Weights of a small transformer language model: LayerNorm before each block.
MLP neurons of a small language model. Each row is named by its layer, matrix (up: input weights) and neuron, and shows model dimensions 320-415. Each number is 128 + 32 x the weight over its row's rms, rounded and kept within 0 to 255. Numbers have three digits each.
After each neuron's rows, "fires on" lists the tokens most often at its 100 highest values on Wikipedia text that the model never trained on; "fires after" lists the tokens most often just before its 100 highest values on Wikipedia text that the model never trained on.

L9.up1691:116118126091187145151170184104146088153059149099138112146123152122077116129184151132184185129170184098136162095195098140104115115094125158170171094125045141082158152109107118122151111126072088122092138072132144120166144176154126078103127127136072143140096137113115160154061104122099111168
fires on: " "
fires after: " |", ";"

L8.up1306:071113099151174145167126144145142107129148144146128148157132109088184122155070092105092097130171126158142129171143132133132104133144109077136050146109135101145168191094114144112116161092139125130086116084149084164040085095161079169092050124120154118115091102150144153130141110103130114124
fires on: " |", "–", " million", ";"
fires after: "1", "0", "4", "5", "6", "3"

L8.up1375:082135079064072093140100110150172116132109090149139154114161170106105138149095058109069170148148129181135135126141116148145177107157119131120180143157116088115102103158133125196170047109113084135079116113171112115080108088101124157099115111129148109135150131123122063121147163141169156082
fires on: ",", " |", "l", " in", "6"
fires after: " (", "1", "2", "11", " born"

L9.up1291:162158105109064113074169093137139075086153123172168130175137112140164128022117077186119090124083065096128151129134120212167161109109158075110143107132163158154109150181053127151086179121101079136142041146139102131098189183081120104192154111128074138142111130121136095098131157138116136116
fires on: "1", "3", "7", "2", "4"
fires after: " ", ".", " (", " |"

L9.up952:125130087136067113134107196104146174123111123113140174095127111120121159143157169142108109110143167111210108072100153151162136157110153059189123125140153205137177119134114031136158102139167174068129145148164140116140096181182108101142099143213124102086154147122143124182129101104087126120
fires on: "19", "18", "17", "20", " War"
fires after: " ", "–"

L8.up2005:151158119128131149085072108143185141064209154087150133118156139174178097096156117179118075134122113187152150133123111171179146126109168108117095143149164084132084096136106134151166140099171058147121102101094154091122102105099126094136096101161144146192157191072144115171114122133089118141
fires on: " ", " number", ".", " age", " |"
fires after: " |", " No", " the", " a", " at", " "

L9.up1259:148152141174161181098140133131163107151106141115126124114161136161141152079133138086092134151134145166151139041120082133091109135136079056145095132153097097101121145115128150102130090122168096127155160156138124103114141135095135129097098113126128119139162175141132112166123085140171108079
fires on: " ", " —"
fires after: " |", "\n", ";", ",", " in", " ("

L8.up539:130119172190080122147107157126144068073102183099137148118110122120150120127161124097168106123126080106106105159135068097109115105120164108119140083124109056135125180127131156095132101122129097084156111170145104100182116110130075094077167129185145110139150130110157102122086108128136049093
fires on: "–", "-", ",", " -", " |"
fires after: "0", "1", "2", "3", " K"

L9.up586:128102184120073112211095167200137156129122133168135162160129084146151131143105160126125120136158168207128124111115207165141133123160143114161118072138192067164136125119144128115095140151120128176159098115161132226157084161090167135136054083163080121109074163136103142131165118155128178086
fires on: "20", "19", " \"", "-", "00"
fires after: " ", " ("

L9.up1688:129142210104074175182180175158186114122115153074113147089166159135132151114154071099104082124129119117111156120171089198065112098056097121133123208134106157147110131146078162180071091131134161117134122094152121146103168104081180103145098140113150149122149199106096109188104124148153100152
fires on: "20", "19", "28", "2", "26", "4"
fires after: " ", " ("

L9.up1589:135159162098075176182174130181130130085104128203105139087183119140102116136125067190166118095151117136120070127117148129130133103119102073131093140103131087062121151115125074163120076108088124142120138174092109111161112126130120119111098125143120147098092119094148110192191146165114126124
fires on: " |", ":", "0"
fires after: " ", " |", "\n", " Party", " hold", " the"